{"d_model": 192, "n_head": 6, "head_dim": 32, "vocab_size": 3670, "norm_eps": 1e-05, "rope_fraction": 1.0, "attn_scale": 0.253, "parallel_block": false, "init": "normal", "init_std_up": 0.0701, "optimizer": "muon_variant", "beta1": 0.95, "seq_len": 256, "doc_mask": true, "train_tokens": 371600000}
MLP neurons of a small language model. Each row is named by its layer, matrix (down: output weights) and neuron, and shows model dimensions 80-175. Each number is 128 + 32 x the weight over its row's rms, rounded and kept within 0 to 255. Numbers have three digits each.
After each neuron's rows, "fires before" lists the tokens most often just after its 100 highest values on Wikipedia text that the model never trained on. A number after a token or word is its count.

L4.down748:146146164179137233205173078130163100197100083101115119142133122172124114138118069170103125124215101111105102131096216104192112120138144171180131099130138191105126070147076156162119102144147107115154129191122094061115120117180127135159186112076143140098138155149122084107082120107093123125
fires before: "s " 24, "\n\n" 23, "\n" 14, "ic " 5, "\n  " 4, " " 4

L3.down513:173071104083120154148154106110130206109136149094165100115141070105163128208124055171156144131137102121172083114111168153119110103135132167123144156089120145115137091155187125085121165155128160091092089138171089152075144073151084084150141143109167156153126140143181129095183120127078121100
fires before: "a " 29, "an " 10, "of " 9, "et " 8, ": " 8, "the " 4

L6.down763:110150144100122123093137106148119134158086106117116162169092078177090144170163126163138075133185115156117168180104108134127045179112140160125096145121112116131165152069062106187159097106083114168095166134085159106142160201075122141085096097101164175108171071158115154072088157101138168150
fires before: "as " 30, "for " 11, "to " 10, "at " 5, "by " 4, "it " 4

L3.down756:168112141153116109130129092145145085182102133067155122098135123145148119167115145080125103096108117139143081127167160162091135097147110100167077164069121126147124135142120126166122132117185114100107062143136120160105123199067120140091142133070212155112021095157115107171129100166121092122
fires before: "on " 18, "in " 12, "by " 11, "to " 7, "as " 4, "and " 4

L4.down352:118089089117161092201145105085145075098141083127100083144183135156108183107177105131106115139084104120136095123136102120118081056077135125094116066165118148132084127112207162108121165140093222149101100142107100140139118093117159151123113099066155125086186125115142085129118176153162127090
fires before: "| " 34, "|---|---|---|---" 9, "==" 7, "= " 4, "===" 4

L5.down534:056192092128128133125110107164157120133071133154130109120145113146121143130102089160091114084101122109073098118242114104172137159130110111124078132156110131129098104105135151128150138049153095092118147113114133147132102133067169134113155133159181150050132139101115131170160129114104097114
fires before: "| " 32, "|" 12, "100" 9, "+" 4, "of " 4

L4.down456:158122125080130070109153091089116121102044097127210134145111114102092147127093123129153143114090101122098104121102153127172151140099124152154147161114122159133139199158077060133145118169137110107168113150096133091097143158204110156139150118115145086147137153118129123129079137152109130088
fires before: "s " 30, "\n" 23, "\n\n" 15

L4.down540:116163126201128079124151164097144145132085099119140103180146118118098118195063118043090105088110091119090131154163129079094134210081106213054129126138131118122123140087175128158158105114137164139171155157127189147154090127098101133084097113119109141114104119092120159091093179134130159088
fires before: "\n" 46, "\n\n" 32

L3.down214:146173132129118139175121076091198145091130176193131152133099136108073130030189087148174141154086146170129137107168115090170153145160178137163104119124164151139098168132162167097110147122124152145134096164130126140103163160112189185141176185136140150117156125068159181174114121156132089071
fires before: "\n" 38, "= " 14, ": " 5

L9.down474:074215179151107133108162214180144106157067105148178145149131119136111098146139168120156161131139070087140094142139126157144164109176113126120146142139123156134151087095112074096153114142069137103102101085120153138095098075131126143171147064103135092140116163135095113155126181119102158098
fires before: "- " 86

L9.down628:098125092072111177110189143087127158160187167080208168082124110102121132162134164128124142136048109138154153147138109129144086109121203139198106087165075093113108101112083136104141102136112110145156121114087131093092060145204110156119118164039141159152153091144119139116165115130122134183
fires before: "ian " 20, "\n\n" 12, "u" 7, "i " 5, "ian" 5, "oph" 4

L3.down576:115174135088122123126148121090136099093139121184135130166143112129141179132068061100153087085099063117122148125114145135096126112106128110121109117131112117106069118148102117126084154136094175101212159143094105172114126114136149109149164165178131149161109117187176116104099117109173126127
fires before: ", " 36, ")" 8, ". " 8, "\n" 8, "." 7, ": " 5

L3.down646:166136156123160107127135137136108108134110149159188146164157083144087160177147140196135038034140113109113125184126165123158146179143139185078155131111131140144112147163096137149123088105101105100144119106102176085132141146096118111135060116145163202169106129157093116116075122114163129188
fires before: "| " 33, "(" 11, ", " 6, "and " 6, "." 4, "; " 4

L9.down414:163154076156153126131135139062100129162105173154120107174108105141113126131123118109120127087089116142161130097163171112126165114057170094129120165179093140159101101109130116146130123132117100107108140104147122067143129119140158134118085144101169129129121160164151054108100095216208133136
fires before: ", " 23, "'" 20, ". " 11, "\" " 11, "." 4, ": " 4

L6.down185:086163156117116181152136069105133122225085108090090133181096119099147084127144112106172115173084121142091163088133161123108172113077126143079096128154114106193105144136138146126129179101175128133131149119127173147182114172101114079108085119199139126154072097145079149140139105044158138178
fires before: ". " 31, ", " 30, "." 16, "es " 5

L4.down606:160096124136101174125117142173120108138098134192199182115093088126148097047130095147148100165087137116132132152092141132126138102123096179154096145061182119134083123189121148130161152124159130084148088132061125140144174153131057095103115149137146150095080143141197114129117133112065201137
fires before: "201" 19, "200" 12, "202" 12, "198" 9, "199" 8

L9.down397:144080071160152181099173111121109190160122153146116144126179124168136078123054134113139161101163083146107138121167171129171131071158136151123132095196213142097070199153145136158119105125129104091138100103151089094114139137093104126132146155139112189167181182190169083147086144117085104175
fires before: "the " 50

L3.down318:118156168126139171092174070091096129091134145049204089115151147142131176143160159206148068109145086108108145167141109160115167078127134188154158129160167197139152126120111129166168139130157120156166127094057119062108093121134127179134130175146113201125089156110127143084090188101179168124
fires before: ", " 25, ". " 12, "e" 9, "\n" 6, "." 5, "e " 4

L5.down120:139133119052175151080112151083124136189113095099105118108085108115110123157148126171145109117120194154193134123126193088131137114139128156161150082131147101144078128135099130108142137150137125132099063145116148106098148144109068091154085153181128101148186141102128189088114126108103077129
fires before: "in " 19, "==" 13, "to " 11, "with " 6, "at " 5, "of " 5

L6.down66:158068139056135170136162149122139113113118109153102112058071154110163092075077155138107117121162083108085190123099131120150132122187142128106115159113145146120158175177096089131152175134094168132128111137107077128090156137162083139098159194202124087150123155099144161146147096129106134131
fires before: "s " 21, "t " 15, "9" 6, "as" 5, "ire" 5, "ase " 4

L6.down42:147089085096138194189136113116123129164100144160148069104151127093145168085211111160068156106131098129141067119095126165126102096130118147129128167123107161145151110144141111116146119177124174129193180162134187158122194171159097137127093062107126169118142160155122100147117135117162176172
fires before: "for " 29, "of " 17, "to " 11

L5.down356:135124129116156146135135120108148063134064080141205171164159114163134178153079076156093130099154109135161089133115136139108127114139162132139105065096192202120134095107121084097141132107127115131096066108102163128085086167079125106179098132041203104092094162139155147145049071071120115136
fires before: "in " 15, "to " 9, "as " 9, "by " 7, "and " 7, "on " 5

L5.down520:158185178147154126129158124076101043096153126082165095126086173138159151141110125127184164145172030108138144092098112159154102130109097117124098123169109171191092170140027100143118115148178135104158104136149140073156094112098107162134117127150158149121163121107171150098053211128086125161
fires before: "\n" 33, ": " 19, "==" 19, "\n\n" 17, "(" 4

L9.down619:071122131137060085170074134073110110152135079133095170069075103096145095111105180137139103136061107120139131187120144131094099125120164089080120159139070114114117049092113116094120083163141143077164135134103116139144124127088120112194106164136073108182100055119138119074138070111116120158
fires before: "\n" 87

L3.down94:138087191069132171141122109129157130118141094151160096123135214116132108107102119094103091132143138183081103139124158172199154132128121145121106151119151170103081157148104170141078106107124106113168090122105169084137102137108078149108162144111177161173131145139158130092108154099174110145
fires before: "the " 39, "% " 18, "his " 10, "a " 6

L5.down167:143113153140095182110131133094128141127092084152163096108106158105132137136157150127122204092119134121131125082139150166183203086118112209120149190106123159117106171127098158145100156087154127083205107124120108126146150110163108099137161151175164130160159157096146151099067132128081117088
fires before: "the " 46, "a " 5, "their " 4

L9.down5:102164151197125133107065104151088186164076110143119127240186134096143112151123161085113152126115108148148136136126144183193178090172125109117143097182155116111103154119082102120089089196094103127088161160092174147099154126114093089109192116097173128138135089082152067090131166187117103136
fires before: ", " 19, ". " 13, ": " 10, "'" 9, "." 4

L9.down438:144098224125090123195149116111133104091134104142103140142167171133118143191117130069114138134107129121120145156102118130113138061212173127131130079112109097110125134189104163149108115119165105126168089181083099104090115165118161094066107093195070128125115111118083128134090123090118104120
fires before: "3" 28, "2" 17, "2 " 14, "3 " 14, "4" 6

L9.down240:117079086094112138120154156086091213081112156132185173160094120122153131166113147164175129155132141096167096074133163142065123143116099153177126054105099130174119143159134157087114141144116085122065123181134140159135132155173136123158140123150132195121132134151089101143088113145172083055
fires before: "a " 48, "a" 19, ". " 8, "ar " 4

L9.down104:103164122156134139086110142156151143155081106101075136048140107125157125110179083162202088069140139098141068140085107103206081199145092125112144131071132118174104108095173138171130165129170086169125184122149139139109146135088123186086123099119126156150147129118071095117119119111183120168
fires before: "of " 80

L6.down425:143112141126123163142096111119171121126155101139208113163108165171084156118035146136194107099086160130137154112165171144130207159153164095112127135122144196154076177092065057106107051099174142086154126161126171109147135154086109066102116148135151184126115136140149151104166142132118111088
fires before: ", " 20, ". " 17, "." 17, ": " 6, "\n" 4

L5.down629:125149144072107157080085146103119142132114120119158103115147145141137126107106085137079142143112086045114146109113170172192106116075129125089082142118180116180183154153110095154117085074121161065148097077086136134138114086068110176106170133131083157166124146143149131134155154123142153154
fires before: "| " 80

L9.down513:094163200066157180144159184169106033152122143119115149102125102162116095119151154078132106139177120140137161158096148161117069111121141124154077120255116130189100130140117119083096122101104177138119189080109146102149149136092107141123195102149129078121107087154090133127131190164109092158
fires before: "- " 29, "0 " 18, "c" 4

L4.down563:140137111166074122165108177136112120127120092106133074114152124149083093131175119107151164131137137085047139132159098109169178131146107212144091070103170111181175147106160124118098130110113175134166167150130082141126146129141159190156113115152133127145146165077152124098147184179096082121
fires before: "| " 52, "in " 5, "|" 4

L4.down658:102092111169142096091113143114113113088206127159162050143164164121134143144038062132098122086166160097099132167081042104117107147163104140140108107131096179182162128105146101162136145126141160138048114147142155148171085150144166103160117155161136098100122135128126107058169085102110159128
fires before: "\n" 56, "\n\n" 6

L6.down26:163115092133076128111071172081146143160158132155108180151090104117183135145177083195104090072087102132098120127081124109138155107149108129145163096130149182107084111110115172119143148132121123119117104173132162185156109135115122118189101172120109117123114155077072182122093191098150143128
fires before: "| " 53, "|" 8, "of " 5

L9.down724:078127149152176150165106153087090148143152098104140141108079110120164149147125075114114103105080077146125097094132199123155122127183072183142153166100148167124212104144087124165150146095084168139119145123151162188125166146125159085163202141090105129139145160112128092118116141108101113147
fires before: "to " 24, "in " 17, "el " 5, "on " 4, "and " 4

L3.down432:145120109179105115078120111084136149158148125145140156140162191180175142121118091150113163135080200108140068161083119166151063087118111199119132121136173145160085144106078159183112137098120091128165129114116142146141152126150104164160130118144128151071111155104165080105069207091100122129
fires before: ", " 31, "\n" 12, "." 10, ". " 9, ")" 5, "==" 4

L3.down66:127151157094135150137120130124088163197098096161145137118133136171097100151137249194165079110127136121155067169142087076171119141097141119128121085120144109138135101137153092139118142113190127153195114143126170079144076121114137088145092129195130105078095126127115118128169101148089179237
fires before: "\n" 22, "201" 10, "in " 8, "% " 7, "at " 6, "and " 4

L6.down367:207125115114117164205142130130150151160108090145086178132085160138124117101136090141053176132120165142145133091098086115063177130112222141122098163146206110097092132135169125107096123081125120192122164099068120150095117122116107094172181143066154142139126124088145155158111078167111171134
fires before: "s " 63, "; " 5, "ine " 4

L5.down666:153118130083126128143134139070162178147130110078154121163123145134140143110078124135180149103120154140151175115078052153146102191120132104123101161099169093140130181132144137134130214155112112145015165117144127119164122153098120130213139072124131135189138065119145097138133191065118120121
fires before: "\n" 63, "\n\n" 5, "| " 5

L9.down230:099163151092135108105090139131093145140083092132159129197156095149059148135171174126119118117106124067158103059183095154142144153093200126117104126120145184111069115111096150105152078105117108113076134109087115089156164116153150112112113148120121085155130081114156152040141163085172191126
fires before: ". " 20, ", " 18, "." 9, "ine" 4, "tics" 4

L5.down705:123150126086103078112115200085128110134161098096075041155164150215150150086050149069144106109099070076054101079115084186129123131111137138100075130111084131142106144111112060129151162137064120104127125173122079117113103166108113146121143153123134094129132152175097118105092172139111105146
fires before: "s " 23, "-" 8, "t " 7, "." 6, "fore " 5, "y" 4

L5.down338:195112101121083137141114107113116141169130178128074141182082154129115155152119179162191181128136110180138142085112125135084126106106164166125134186093123115095110174092120143127115161103102134155062120144142168164131163113128097039089117150144138142153053188157120101133060074166105098113
fires before: "as " 14, "the " 10, "a " 9, "on " 7, "in " 6, "with " 4

L9.down757:117142087120093157135167139114124096114123133109094137146106170104175137119146172140109142140128099125121171141142122077132127080070103157181218098147131178090084197146125085084101059119162129086150150120184098125071120113141130112138114146149118090135092107158083071071087121139093182196
fires before: "0 " 36, "1 " 25, "2 " 13, "3 " 8

L4.down670:172127136118097129156153121129122139186114138136094122125136102156073129190094140118108120086188138081111139145115134190078110096143127166092164132129086155120142169066030134112081128178146097133179168142125134061159165152164147148166108148066160087078128115140129120131074128083091092130
fires before: "to " 33, "the " 13, "an " 4, "it " 4

L6.down475:134071120105115101186132144146153193139211146138134147186161125085122083062140146121121121160153112131065145111122100137100154065167120157145119056087184161063114082158206156146141079099137147084194127133122140110088103145134165166136140110149163106118076170126131123110152144109094144094
fires before: "| " 29, "|" 10, "we" 8, "et " 4

L5.down672:115114146153113133109151144160111122052117175160112119116185156172136162148114133175083157103135091159158100080120133140123075122128081138125097174118136144163125174139144131097089130083070100147157136123124110179111182150126075116057152155132136151074140141118167120056189128129093067145
fires before: "| " 59, ": " 8, "–" 7, ", " 7

L4.down387:115111087104104151117071099145115116052157091085107106098094098116124143127100076156108093166077131121115117104055156122131096105078125177173098133135077131153148147168148106145111138106132096139082220104128075114139102094169142139108072141144097125127175124081075147142119135134187120099
fires before: "of " 69, "a " 10

L3.down179:204203133086106143111149087094140125113109134189155096112152138166142104143076132101147178131143159059121146089064178099137114097100152153183158140107167142120108117123044075167140085132165076096142117125067128125131084116175118175148088109178195147116138167142108116121094095103109114134
fires before: "\n\n" 47, "\n" 46

L4.down745:097138101187178139124118135128160116179145104095127158123124165182145085130130053156189106120146119079155131087129151117151128117171133158106147057150132177168099168164100142163117094104128088084172144108160135144114151112100076164178123130164177183166105168078125090129119107098065052118
fires before: ", " 33, ". " 21, "." 19, ": " 10, "\n" 7

L4.down162:061132125146110100152205093104153139122137097134148140129077155126145108142150147141145142095147176125117141154127086122139136125111169126141110139136131130098142160125074107172149137097100072200114091113094145164135078150120123083146141128191142125099174145113145187133148143052134140120
fires before: "a " 22, "well " 14, "the " 10, "h" 4, "ent" 4

L4.down229:132100154133096160125134077100096127125114161146114119105124126139123073064119096168161158155101139125187058150072144158159120145118135175112161154110149065109129134131140088117092175129105121117159173206101085116100153120082124100129137097107106160083176091148112133115108190100102190170
fires before: "201" 21, "200" 17, "202" 10, "198" 8, "195" 5, "194" 5

L4.down391:166137159183179136172130053032106149193100174130140149076136100109164174121154107107193121112131135128171145108132154145129146109175176157211204160161139121170145172162136138137139101155175131151133099120138098103045070110139148113122104125120076078132147127104123067178158188118098119175
fires before: "\n\n" 40, "born " 6, "third " 5, "the " 5

L5.down467:145061123136148183121128169153188155095141094153160141139156139102113090154122109101105164187105125103097085131149144141138113168168093152068141176151174110061172118132096094119134168103119135148097111099091078093124128126139101163058119129106181149139141168074146204163160032160082132135
fires before: "of " 44, "er " 12, "and " 5

L9.down470:085083144026110105138133099182127145104142102184097116130111124090150126085144080110135131141107151130150113142158133093100094171105061170169140101100136162157102102147081143115125199120142106159146159096119100119175203053144155124129112125113119131088110137088130209091142131098156151105
fires before: "al " 14, "s " 10, "er" 8, "ally " 7, "ing " 7, "ed " 5

L9.down529:192105110151105147108152132136126167173158131165139136133107136148106108140156114084152118099065116150129148149205122140144145220109099153177153097105102076143085116125145160110031156152115124120137108140093128104095107134064091084093100107089177111155140156122126145166100122140117149135
fires before: "0" 31, "s" 14, "s " 12, "War " 7, "th " 6, "War" 4

L4.down436:143085147174102163142155110129112080115133178086151149071163137144145092124164187186078115075137100070172146183129131103193070116116131120120147176055177154131162113093193116121112082133163102137162089107065080159145105156143135102138087098107098104145112116132160193162171215128087079146
fires before: "| " 56, "The " 6, "=== " 4, "==" 4

L9.down189:147132110166159122168104166087122091164180146149091169132075127093119153134103122132146194074155153142114077152141128126125097081032098065164112185108125130136136133115119166167092185165106190144148133131159161091106127140226123090132123171148119128130093137099126144106155143136101124118
fires before: "to " 40, "the " 11, "a " 6, "\"" 4

L9.down367:183167136152093156133148097155101153167120198058111198070171150119151078175086152101124077109122074087141073108111171119132148098164152152083158140136132205134153121103107097153096193156146142098084147150179189152097141113124148135133109202106097167148129117132121082165094136168097117119
fires before: "to " 25, "in " 15, "for " 10, "and " 8

L5.down420:096111100150159168174146097090179159171142136119153191149101128173117137089086139119144131120174132090077126149144148166108146150062151089095202078163107173132092129146156098162129155094205063122112150142085124161146083157137115102143145079122150130044114159187098096111120172115122165153
fires before: ", " 30, ". " 10, "\n" 10, ": " 7, "." 7, "s " 6

L5.down250:165112154177096198140122113123130078157154174133173105084137174082117074145192171174128137094102104079153170177111149101184089133095135091127145182036174115183141126123185089133149079136152134149165063083111074150152095156129189142111132056106121161122095148162156161164131202168078114123
fires before: "| " 50, "\n\n" 25, "\n" 4, "=== " 4

L9.down613:110134111159107167071144146097168096150193118113110162162093111142090091101070124156121114154077139122098133193190129163133121151167162173058050113159095157125189160130133148125095113112120125122108154108121062116131072084191120153143117148168147129154088136127126139139107121099113162169
fires before: "an " 16, "ian " 12, "a " 10, "an" 9, "o " 6, "a" 6

L3.down444:104184145095127125123179111100171103114101079173177122131107116181132154138085112174213165134113106051129062148096073174153129129165107174125083130138148196144144120119097121167112174115146160103185097127133097125105115176162086122133121094167180164151166211145145086131128149112096118146
fires before: ", " 35, ". " 19, "\n" 7, "==" 6, ": " 6, "." 6

L9.down13:165089131166173113136174132136147147156136107067120116147132134085125116176126156086075176104105058202150154115103072128119076147152133085126142146137110058099133134148167138137070143166119145096139164126127144092138153111134119159147196064138149161127104063160153184093154189188114173187
fires before: ": " 23, ", " 13, "." 11, ". " 9, "\n" 5

L4.down494:144053142133174165179162125171110062111043111187116148160145138150076130079100120139103114084150164166076178097145113055161156126175099100097159119151143130124095180078161107213092148143168131100099138079099126102141100088167099105140102151139120113163151161091113175102097089109164107101
fires before: "the " 32, "his " 7, "them " 5, "which " 4, "these " 4

L5.down166:110177102158150077155148093121080090178144104117142179122173100194115137133121106181069107117101164097169142115062118075107124137144152090148098046061122162141142126130103102159113116037098157096131140204131148181074124086048138089152094138147148118145115169141096152105134053075155131181
fires before: "by " 23, "in " 18, "to " 7, "as " 6, "on " 5, "and " 5

L9.down253:123136108079099116111162158165157140125153105098097134104066111131083099136189084143091125123118123071166128085142199173158149125124172118153131089148140092135119124150095177126122110121155200127125154109192147133109159171204118067142123146145136128116106130135165159086164102172062173143
fires before: "in " 24, "on " 18, "at " 11, "to " 4

L6.down101:136129095118141138113106156176105084115118077178130177074104098074162095122155156124141187190121154108171172140166146153077092094085132131070123157077150104082039147156120082135109115141122166101161143091139161139104141127137066073127105088113161119113100136121169151142112097127120122139
fires before: "4 " 11, "3 " 10, "0 " 9, "9" 7, "8" 7, "0" 7

L5.down25:154113056160125125162116065172102099128141127092159103048117143113161114125138088135144166147142162158104110101129130105118087089066125145155143066073112100101106101109121200113098135148119173138153146111107139101094155140122133121050101173138102104143156115097147109124209121167101079102
fires before: "s " 35, "s" 10, ": " 7, "er" 6, "re " 5

L4.down637:135098138087187067094137124157219101137098139121129088174110150131126090118168129163104137122171180116088144141177183143126097049174088118092172187193122138112193126150069168135124158099089163165112164175182085081177139115164108101129128159146100121179150178095172099140167129104184199132
fires before: "s " 79, "t " 16

L6.down358:149105128160122131111169123098163099140088104144106146140166133117117098104108160106205111115120135147113088108102127100120103041130171129141070136108097136092101126129098130115195112187125080138080078107143157125132037153173098080114104174116135130154130165069118121120116139104181111144
fires before: "\n\n" 26, "a " 23, "an " 4

L5.down28:173127168105107188113104099110166111103119119095175152105153171110133054116112086125113128124178151101099125090195104135093182123133114141082100122110113086150156162166105118105133187171127189106125139128121090055157117126150127144121129170103096115125134123102106072161125084125187125074
fires before: "of " 70, "ond" 6

L6.down486:148120152142133080160134140139167065141118137072165163168155148178113148144090154173184076125128089120151184172168140162115167134162152146119124131102149170158080110102125081131138119101153155073186117090099108138110107163107120073099131091141149131134117169095166141112074116115140164149
fires before: ", " 17, ". " 12, "in " 11, "." 8, "and " 6

L3.down315:159106160139100060098100099119124059140125169125198117163136103145073115084135147081112138138172091121152123167166147118089164173137167161118116138160124182206092146105139139126074067080118095048167080113108168118121158120162155131144184141146163192114101142218160116115095138125130134184
fires before: ", " 21, "ed " 7, "i " 6, ". " 6, "t " 6, ": " 4

L6.down20:092076097111220110124101133126170174120120134136162104118099130162188155120170088119072154185098079111127157175141065019134048175133120139164133181147140103099118151045086162136062176072118147110142109095166111168197102127165152140125145125100230142133083110106108131121125117129115125157
fires before: "ed " 22, "ing " 12, "e " 7, "ation " 5, "ed" 4

L4.down104:066169145133196107142157155129095107173157141140163100083154131149167187082183117159164152168133033110101115142119198076095107112168157101132126154145117180141132151107068166098050094156095142123142194134094111134106062085125068128096113106122134117118071113111137112125155158105129127131
fires before: "es" 18, "is " 11, "umb" 7, "ed " 7, "our" 6, "ess" 6

L5.down636:121149131087067181117095144089163146160159116144144082103083180102131144084157126099175183143129122064104069115095126136136138154186172143092140171157175106121101124129134157105101116099122140134156109093155110105185109117119153086125118077156155140146177181075135095119088079163114112164
fires before: "the " 21, "he " 17, "she " 8, "they " 6, "it " 5, "of " 4

L4.down531:095153122117106158064116173040134086091203145133050141104096137157111139097086108118207114123140105050129080183150163126132099125162137140137125104101150147144137132133174181129126143103166126130081170113104133181135116076141109132122116156153115118094131121116066121122132133162120134114
fires before: "of " 38, "==" 8, "third " 5, "and " 5, "′" 5, "first " 4

L5.down246:104157135083064114115123094121155082101081092096111157176134138135119103129114142120155135093124220147091156060119145124177126131132182098094137029143087097167121198160138116116120205140160128120120173148163087161096122109167158136149113152120113158089107140090143178114168084163154136120
fires before: "of " 36, "in " 8, "with " 7, "the " 5, "as " 5, "to " 4

L4.down184:098172140091106098152098134124125058136128169089161143151138119107110165147144096099135083120136146109197168093111155121126108163128189100149151074113149107058063093119102108167116121115101160138102155141089172105098132161098073120110098063167161125147124158151181153097119047129091191120
fires before: "by " 25, "to " 17, "in " 9, "as " 8, "for " 5

L5.down309:073140081139132134165213148111103073114097135168103148123178125155180100164148154178058083146157112148113071112095158114134126116149186161153108205105098156100158090113084142098085146071088138123180180118105191066122127129143175172089094135083127177145110122161167142122108154121131157091
fires before: "| " 40, "|" 9, "es" 6

L6.down705:077113139165136134163078127124091070161082143126168157127115152112113107092180163168125125131083117136139144144105136141098104050116149085060123085095163116136196085119128138151115089143142088141153139065156056102162162094107085143117081095166195117155037178117062153190128111152108118107
fires before: "- " 24, "===" 20, "| " 7, "The " 5, "on" 4

L9.down594:088097151140171121092199167105140149086125132150056125110083091116161129118125130129076114135081084174110118138165139171099139178100145078150094152145136126139099138082113151035120159140094117109108089114155144093094122093092083124114105145109162114097139153146128153060108056116195120154
fires before: "es" 20, "\n" 17, "e" 7, ": " 7, "es " 4

L9.down519:157104104141149093145113151131123187159171169113125109119079080068082140087153084111095090187133158097155134136206146133120145124102167175103088095180175155102150101140159160142143102102146120117128149126181106091135168155084137075143132084124099171119116142126074158196155104154143122189
fires before: "on " 16, "by " 12, "in " 8, "l" 5, "st" 5, "gr" 4

L4.down318:197148113163115105173145134126118039129119119158139127133123187127113067147119066138136118083119180141047150081101156158143095069144160134097117157152098143073146133144076137192092165106119194191124140153131113149112124137184117120145121128123105134146114124084129076094109122191129152147
fires before: "s " 99

L9.down134:125182152129144185124169091110132116109107161098108149092102079104127125094079146137098097120092156077169132098123163149133159102153177114196158095153121169153061128090091130120055133037060121163197136128202193154131123137122155139147131063075124180074148135120099145172092191162093129150
fires before: "e" 21, "e " 18, "es" 9, "el " 6, "es " 5

L6.down738:115163080128103153153146146127085178130026109098124092132133164086123185114137156233142103152144163168179140100103128111132107102164155120152110090121094139144164150146122092161116136121125101155119090183111160094077192125134152104116121157105126120121153164103099126112128134085110135095
fires before: "by " 15, "to " 12, "on " 9, "for " 8, "in " 7, "into " 5

L9.down695:150153112130116124115109156091105131144128104162204110152136192076120119146126155166175150170128081055101149177154135160094166134089089030082135123176053186115105184144114120103158156159159116043102163118112130136143143122062127106091127074103119147112132110138151113163116146147093154101
fires before: "% " 30, ". " 14, "." 12

L6.down144:114153184131110081106176075076165143137109101128118154126113167122069175182148117122129134087090066160142152116150136117159130182113173119161150092103154130138115150089125079156151129147113083150149119103109141164088121107093110166157076127150191118121184122158109095147116082205167102122
fires before: "\n" 21, "\n\n" 12, "', " 11, "'" 8

L9.down94:097116114105100164126131158142159135081120081148117126132144130077154158089092116127138138072104085176108166092106072170131106123122109123128131124189127069084098130181086100147179206126159087207119108136139146153141123130136114145070150129153134107142082150064095108106082124143096152137
fires before: "\n\n" 39, "k" 9, "org" 4

L5.down607:130157129163170177146176128094160131158058148130166106098155070102217103133114110105116162154147102102135129112149192174116023139127177108132131138140137106105147105167164108148078125088086074104129097130131107186177148116110098182160105102136141136164086100131168184153172127178103136121
fires before: "| " 25, "|" 23, "ion" 4

L9.down340:145129120096130132145094157077153109120042144150077067119122072105085134064111149150115085131125089060082081131121140110103166148145153174157187137145138161112132088158101131136079167111158094103124110108124143115155137130152155095137195118127076101143146116133096077098090135172155165154
fires before: "==" 38, "and " 13, "Votes " 9, "a " 4

L5.down133:129150146140172153148080114103115146215147107117194116187122085103107168147064096121128087082138150138149133131127117101102150168158125175182121125156112144110123149168101126155054066118151098108130119142115210161119162160033092128168077090118143142160163179142144169106107078121109098165
fires before: "of " 19, "and " 14, "at " 9, "for " 8, "in " 7, "who " 6

L9.down103:174153207120112150119148116124118113153132069096166126082105106086178187148076154128090195136104167131085161125142131111152095109152065151127098100149156105107108171156129088115106158131137118136109091168137160118141161195163192120151125093112124136077123130143093117130130129058111179142
fires before: "0" 24, "0 " 23, "2" 10, "10 " 6, "3" 5, "1" 5

L9.down98:141149083204117159183079115116135111107131052140137128115104141185104148154132127165149118145147151155105152095186156088168233137128139100176126072152123136158101114068143153086165152053160096162161125171163072128097145136102061104088133110164129123141110129094081137167129097099152091131
fires before: ", " 66, ". " 23, "." 8

L6.down69:168123160105124176155070191085178150096188104080126190153079145151127170158083132099107209128116109132161096117162128146093179163119085205107170126139127084119164166131168120117120123155093138089070111110126110108142119129205094139152106144101154191083160153164125084135091121164114123049
fires before: "that " 16, "to " 12, "a " 9, "the " 8, "in " 7, "an " 6